From a checkpoint of a small transformer trained on Wikipedia: vocabulary 8192.
MLP neurons of a small language model. Each row is named by its layer, matrix (gate and up: input weights) and neuron, and shows model dimensions 48-143. Each number is 128 + 24 x the weight over its row's rms, rounded and kept within 0 to 255. Numbers have three digits each. A neuron's up and down rows have the sign that makes its largest values positive.
A block is one neuron, or neurons of one layer that tend to fire together. After each block is what it responds to, as a language model described it from the Wikipedia text at the highest values.

L3.gate14:121139142142093086149149120097122166105155098127121160137077129153141101151117151136136099116116147107121155160120140178131073156151120115113142125149172118162092141135119122167133162128130114155127139116133167162159110150114153080185114141124116138098103105135117138134144137120160182134
L3.up14:144126117142132183091134146116137132200122136101132121138145107123125137123110133083148107083137124093136105136096144163122159114132176154154136142112135124145102143158134119142094110107117108137124116069174095129093149122111131113133128162105151129171131154129123110122160109130156089125
L3.gate143:146120144144122122163135092119168169164117117115144108121169124103182169163134088059110140089171135143135141146122134133153129142171131107111144152125148096120118147119139101129173118169155125123121128103104116161153107134148152140170110135102154105142102144116108111169146144159163103110
L3.up143:140142144129126075139159148112148151122112113115117119103122142152132098138099104115091151120172139150143169153064070134162114129150171132090168145132175114140095168121134110153115143173139099119112176124126184139134114087130143152172078125122114144104092137105146092134157139109142140119
L3.gate272:088149119117090128138146087096113152135108120128136095129143125130146127150162123105136109066111116167115131124149143121146095142170112120128137216138141114106124159117147107128148121172126104142157148110151127111150131123165132098120161099097124087126103106107138114197150145126184139104
L3.up272:179146136111131101153181149135126166145127126094133134100108101137125119150140151116138136162123119111126178111107136178093131150136137133075087128114140129161087116123107112156100104108130076124145161097141110112121136130097160100164094094114096108131105139143132146176175145128116151135
L3.gate437:141122126133123141139122127139089125142115089149145126111146117102150104149115134122111133099161125164147143101137142171090081121164133129152149133188149122109136143121094118134117107131098101156124144111097114125136148172127171121130147120159103104142077188101099153192154099104132165135
L3.up437:137085158126123146114193120135119153156161143094137175125090128102140124125130134131122131141105125102124140112104180143085116111142109115102114124134159155122142115124142113115147084134144121136129150135161138137156145130132147136155113104172154107149102153104124105162163109102135203102
Hyphens joining two words into compounds across many topics, e.g. world-famous, upper-class, so-called, low-wage, Torrijos-Carter, 1989-90.

L11.gate44:088145145129145111098152143109123155103113085146165107143195168102146134082126111112132119171122090098128124129115124165092132141175141154113137165130141164147136184128128148127130136142117145092107090100104132118128135124127126162170119123132135180141122101163141090171139156080173139104
L11.up44:146159134090130137101103142100096160169079085101110129133125119156099091154125120092131118125163135137085100157129129144135112127153100144149122096122141119126076136130115120132130141133129122088098101139140129127134110118109125119161126106119117125177134117117093124080153111117114169098
L11.gate508:128071115117120122113179136163095133089110165098115140125163128192105131146164137142126131152143164146107121178131139187102133138120103111100146106096155107123152137085150115088138160105090148127122093112117178082135140111086124127155135133130107144111136099135098151133124138130129132150
L11.up508:127105115133095098142142107123155097084122131037140128150130103119095091133116149100095115159141114132120099132114109144120126094124090114134134101097181107175157169128148108111118133095121137134105069123148125114110166131099115117170151112101133104179105056119139112146098110069118153156
Periods right after a single capital-letter initial in names and abbreviations, such as J. D., R.E.M., U.S.; it also fires weakly on scattered word-start fragments.

L2.gate123:122142106119170100119077121129123164152094102169106078151133125113119121132100134113125087112163061087072150154122125137105121117164151122133112124128125095134144179139139140107117115096129150141125130145122145168101114119131166122111086094086115085099128134141129102164108159156161147136
L2.up123:110159144102144155124110151138202090114127105138120164129192142139113129093096136113127128124099131137131153193071103123129173127125126104110111125189111166148125133118117158112133107097142134138106149121130096126114104133118136115168147106116127103128139117093133116140110129157149124152
L2.gate180:165140114136158109115126125156099128123092152115122120107108120108145155145139136107132098138095113138126112094184177130112138113117112115126095119108107118101153130147074139082108099105127145116140155157153111116148141152166177140108126070111122076118124111159114138144137134148118149105
L2.up180:153131100149127115132120121083116097126128146097109109119112121135139185138149130113129123157124152153134142102114181131146096101107089139123108143125105148144097122129103122098083090130132178162168105121144114140109120129150113114100147108117120099100122082160119149145153165129093128089
L2.gate183:136141092148190133157118083117108137140158131094185138110182115110133134173132133073114099108160166179118161084158137120118122152134133131116127116093120145112124158172107107103133098121145134078133175148127096140146156134181146129107081102133154119108117133122129140142092161113112136110
L2.up183:125168132155142128130121058110132133108173133091169135148144132110175158124091104135148133115144168170130127157100101128179098127133147149108140122111070095071156135131105172101132150160155135123130167104196088159151125133168122107137140093116124109108136118140113079125109186095141133110
L2.gate218:133140150119154101125116138116106145124099112115101142105129159138137157161109149140094121141164102101140172154155110168125101108115143151097108133104141148120111161113116086109125151121171118162126137125098144138171144130151128128130084121127093149106132147122098133155118148099140175103
L2.up218:141107162118137101141137119120085138099113089106132103127132155146117153149127126144088112121165092106145165149159139154113105146127139170098115143090118155115139130114124096074158103152170141157136138142077139143130130126160131143131113133094074112141130140150129107166123190119094176140
L2.gate317:149117150108133189163116105132096105115128120148129093134115126094088141157146154130181142103118112074133173077166120137127185131143137118130122108124157154103119136140135117180121051146155128112135100146090112112133136095140131107102118153155067131133132136140157137135144201130122151114
L2.up317:097167176131172091131138093108137124132091116126091133144103131073138129118128141113166115135158082088130173117119120118139124127089094102099137109100141101105141159134126080174099167096162114125129139146121157100146150082118139124134113104104143160094151155135168146165141163121146144133
L2.gate421:128140122158088126141169114143111155178101097141149098130162157123133130105076124197116160129130134121156123143166175132124081151143146149119145103133117131106098136117112149096164148157145118169113193143136148143131148124149147110111105095118149143128131120125140103102140162132147175129
L2.up421:153110146128152160130118153097091135155135076097136115141112094145118136120119112172122126133096108130134162092115146102114143154097110113128132116132131120106152166134125076117134074076136122070136140131114099170133129121160114156102125100100149073148149140170116107124100105114137115130
L2.gate456:149124159191122134120141119147135143150104142160119160109147090116127131116122151166137175129126132117096144135150133071101135163131113108177099142145138152103155163156094136131120142104123146089157122156097104108129156102164129143109138144104109119109083168188093110118148130178127100115
L2.up456:139129107125120106165068095143138163115108114164144136140125133129134080110132096140111095167118101158123100181154109096117100106100132171120118118119139097157121143104150104131151151109103157154131079166113123136147122150118136083156111129136106154093100141117138111111124162135085120137
L2.gate497:122203159119129154118127128133076133147075109078111135132151126125140134129077154135107071102127115078136122113140170175133125120132123152118137129138136115131077169109126097110112113146151103099124133127133155099177115137147102164208158116111139119127099116139124134155161168094120123169
L2.up497:111156170096140139131145123161112137160124084088114143150139104131121143132099147105104098093127117082126117128143157135140132142110107120132126139109094108074121151061118109140117092129135126102151126130129103150116136136147100151159163094112138149173118148147141155149165165098128109166
The hyphen right after All or all in compounds like All-American, All-Star, all-time, plus other hyphens (back-up, pre-qualify) and mid-word pieces.

L2.gate17:133201134170103138137134110155099147141122062100155108110136120157104124112149132102116147121124174148121140135104150112124144155165124134106152076129135130130142161150099124110151138121075124130090090137183122107130165167108118152109113094133134111152099121168098138150141099101120137146
L2.up17:098130083124104152133108079105106128145102082125116130151107145125104127097120130112094124120082124134157176151173141120119149161074095112112094079142148098124110163150106138171177112151115138130114169101091152118157129120153099129126164118142104135109117107139106132107101146131122167118
L2.gate93:131121132132151152138105078082097162161116123105165114116097111162131128117067120150166116167133091107126133063137157141118164138141170149139090108118167120118128156144082140119142113098084137092107124138155140121113121159145158128114116089106114099122052111169139138105130085159105141132
L2.up93:123147119126132097171142153130087113117137139071175080128118111155104115118134101136142085127103131117129107134129142137109152153126154125083120160150099097128126086103088073127141137150128131140149157178145141146138108143111131077127101094137157111134139133140121137081143140091116110130
L2.gate174:128192115120125135158129118168122155121139131117138110139147116115129184155153124115122087130148119169109139113152140144121142131102106129109112083120122106141126142131162092091158144168083087132097136153100143119140165087127126123169111128123098130141172125128111134155109138110168141142
L2.up174:092170165108133156122109118146099139107089112131152087130152081141108145120131119144164122164089090138077116128150140103137147139095134136143076132111132110126142136144111142085178138151079103125146122114158132142117166097098109179137142094125137117171141131125124102167148120127176135113
L2.gate194:139155142080143121146117105146081101136153097112167115147122099132110128147135145129132077174141137130106096167118104173121124141148119101147140124107140106141129118143172143140112095158117143115123109136157136158121165094108119121092147138096090163133154131091148112165130155126134127133
L2.up194:129133147129127147088119130121173145119109111130135164110186106114125131175108104151127137123111114116132141101135116121137138111103113149142110100127140123083146157092141094154172164111121103102122112152170121067127128090131124119113142086137134118110132146162116109144136124145120080119
L2.gate338:157187105100156129169072083148094120184080124112134147135138115139113142125122130140148079149125132164172112113127144119117116116110136132114095119112140134145153147126126109120163130108116131150131115132142149109135122163118119130118149108137092132105089131107111145166115119080166109106
L2.up338:086177121080139118156095097124102132107091141139180096137109114135136130114118116151127124147153094117123115084101157139113123121148137138138116117124117126151121159109154113176135147088156117136159111110143095128157107154104147088137144131121081126079087104128098126137134120078155106130
L2.gate342:145139097146123158162092133115101154189157068107183098091118102166151133100082135113145120141152105134115143127128160117157132156152168170144139125124147132132164139128103100124104077128095129168100131127138119102116141169129147110121101113116120070121059120152123109150146105091139118127
L2.up342:152150126141144126129144122164111099153136151114139105135105116140136135150130146124098118128118154172127127100107117142169092139155171120162100163088110105142144103129137133148138152133136057136108112141147142129097132124131104116133112073099126094152139121118155133145123131134141140115
L2.gate420:109144108108160159162086130184136151146100112097131126093130073146127142142127139122135139128127122129132134100146178151128148165112083143155102102161171114115151164137112140065151117101123114137124112136174119131136107123116107110164117103130138102166117113159118189161153086103132113129
L2.up420:109141111102168116107093153130117163173123089111129107113100139135135143159129183123136144165133113147104133071108125160140133157146103129146102115142151131118138170149134127098135085077128111123114138130192156131130134127094096143133115099123108097161096080184120168138100081130149155123
L2.gate468:117141101128136165143106115115119146135101140107130118106121096135058153124137072144182133138114109148113146113151135098097145152110087140091088121082142143123132130171096134140158110118089079131108107146180155083093130103157127109145138116112118122130118141145106089124115091130119109147
L2.up468:113116110108132132119109110099151158092097099127134080147157127117133132124149098110091150131132131139123117117201148135146181140140107112096082107097126129105124164171142140125169091159125112105121103117105123125175114135125088118120144132127076135127115130125111150096119077136136140116
Periods and hyphens right after a single capital letter or short abbreviation, as in S-10, T-shirt, Morris R. Cohen, St., c. 1941.

L3.gate93:118156127117163115112128133122097160120088111116152166114143107144125143119107097121109084139122116138110172099160093110120141101127144108122136127133130100112128173159087142145155132091103113080184097131139108096131112141153130121132159101131143090115130104153084167124104084118118146137
L3.up93:100145123127171112118136132153124159060132117142191144122178112139138138122134135131148126143106112164122152104153131150130127107151153094075094137097129103089129158162136146109173165130138147091141146108135170119149131131110094168114167123122108159128095107167107124073135154112147147134
L3.gate123:140135076164113115154094100111126131122084134078176124127160111121127128124091098131155105147157116157141086120144137128097147128112120150115063123092157119157118134141105134074139152127083112159125135162148102119177134123175139129131140078115089113098128162122156133121137080132100117099
L3.up123:134076130137082131174091098121113169108130147089107066118125105136126182112134094112151152130111100170135104114131131142132096126144146114115126154120103133134147137156119163098188175150155130145091119152173100166157153112110132105161151114127136156109134159104154107116118078120144131108
L3.gate251:080122119097153155110122124134115133160119133165149136106093109136129112096108097156120095092107070147135110164153123160106120095104101102161153132142124137129161176135102104103152166141129148134137104145141143096115107084115148156145123097151154103141129125113132130107140137128150160118
L3.up251:140130170090132140100125182123134125081101132095126124090130112144114152145097122111116101163159125133149145118125097143162071101093128118173139111125132155093134152127144158088134167141103109151126132112182132124101140122156124132146136102124175155142125183108112128140143155112090149098
L3.gate420:168134089123089161090148129174094148132147164115156131144089140179156112112104148121140144118085136115090132079111146110094130121155155183135161145140115143181113127130124144153146130140127081138119097140141164128113138153133135152178127137096164094149087134130106093135180139103124136141
L3.up420:141117160126147140136125157120118160116159136133180145126164102133122131162158135153148138139088178129153129102124082116124137116138129133138171096149106154138100133095163106133145120102106138109169124146143108149098097130126121123107146121120165116139184138102155115148148151154089140072
Mostly the period right after a capital letter in abbreviations like U.S., R.E.M., Ph.D., plus scattered word-final pieces such as plural s.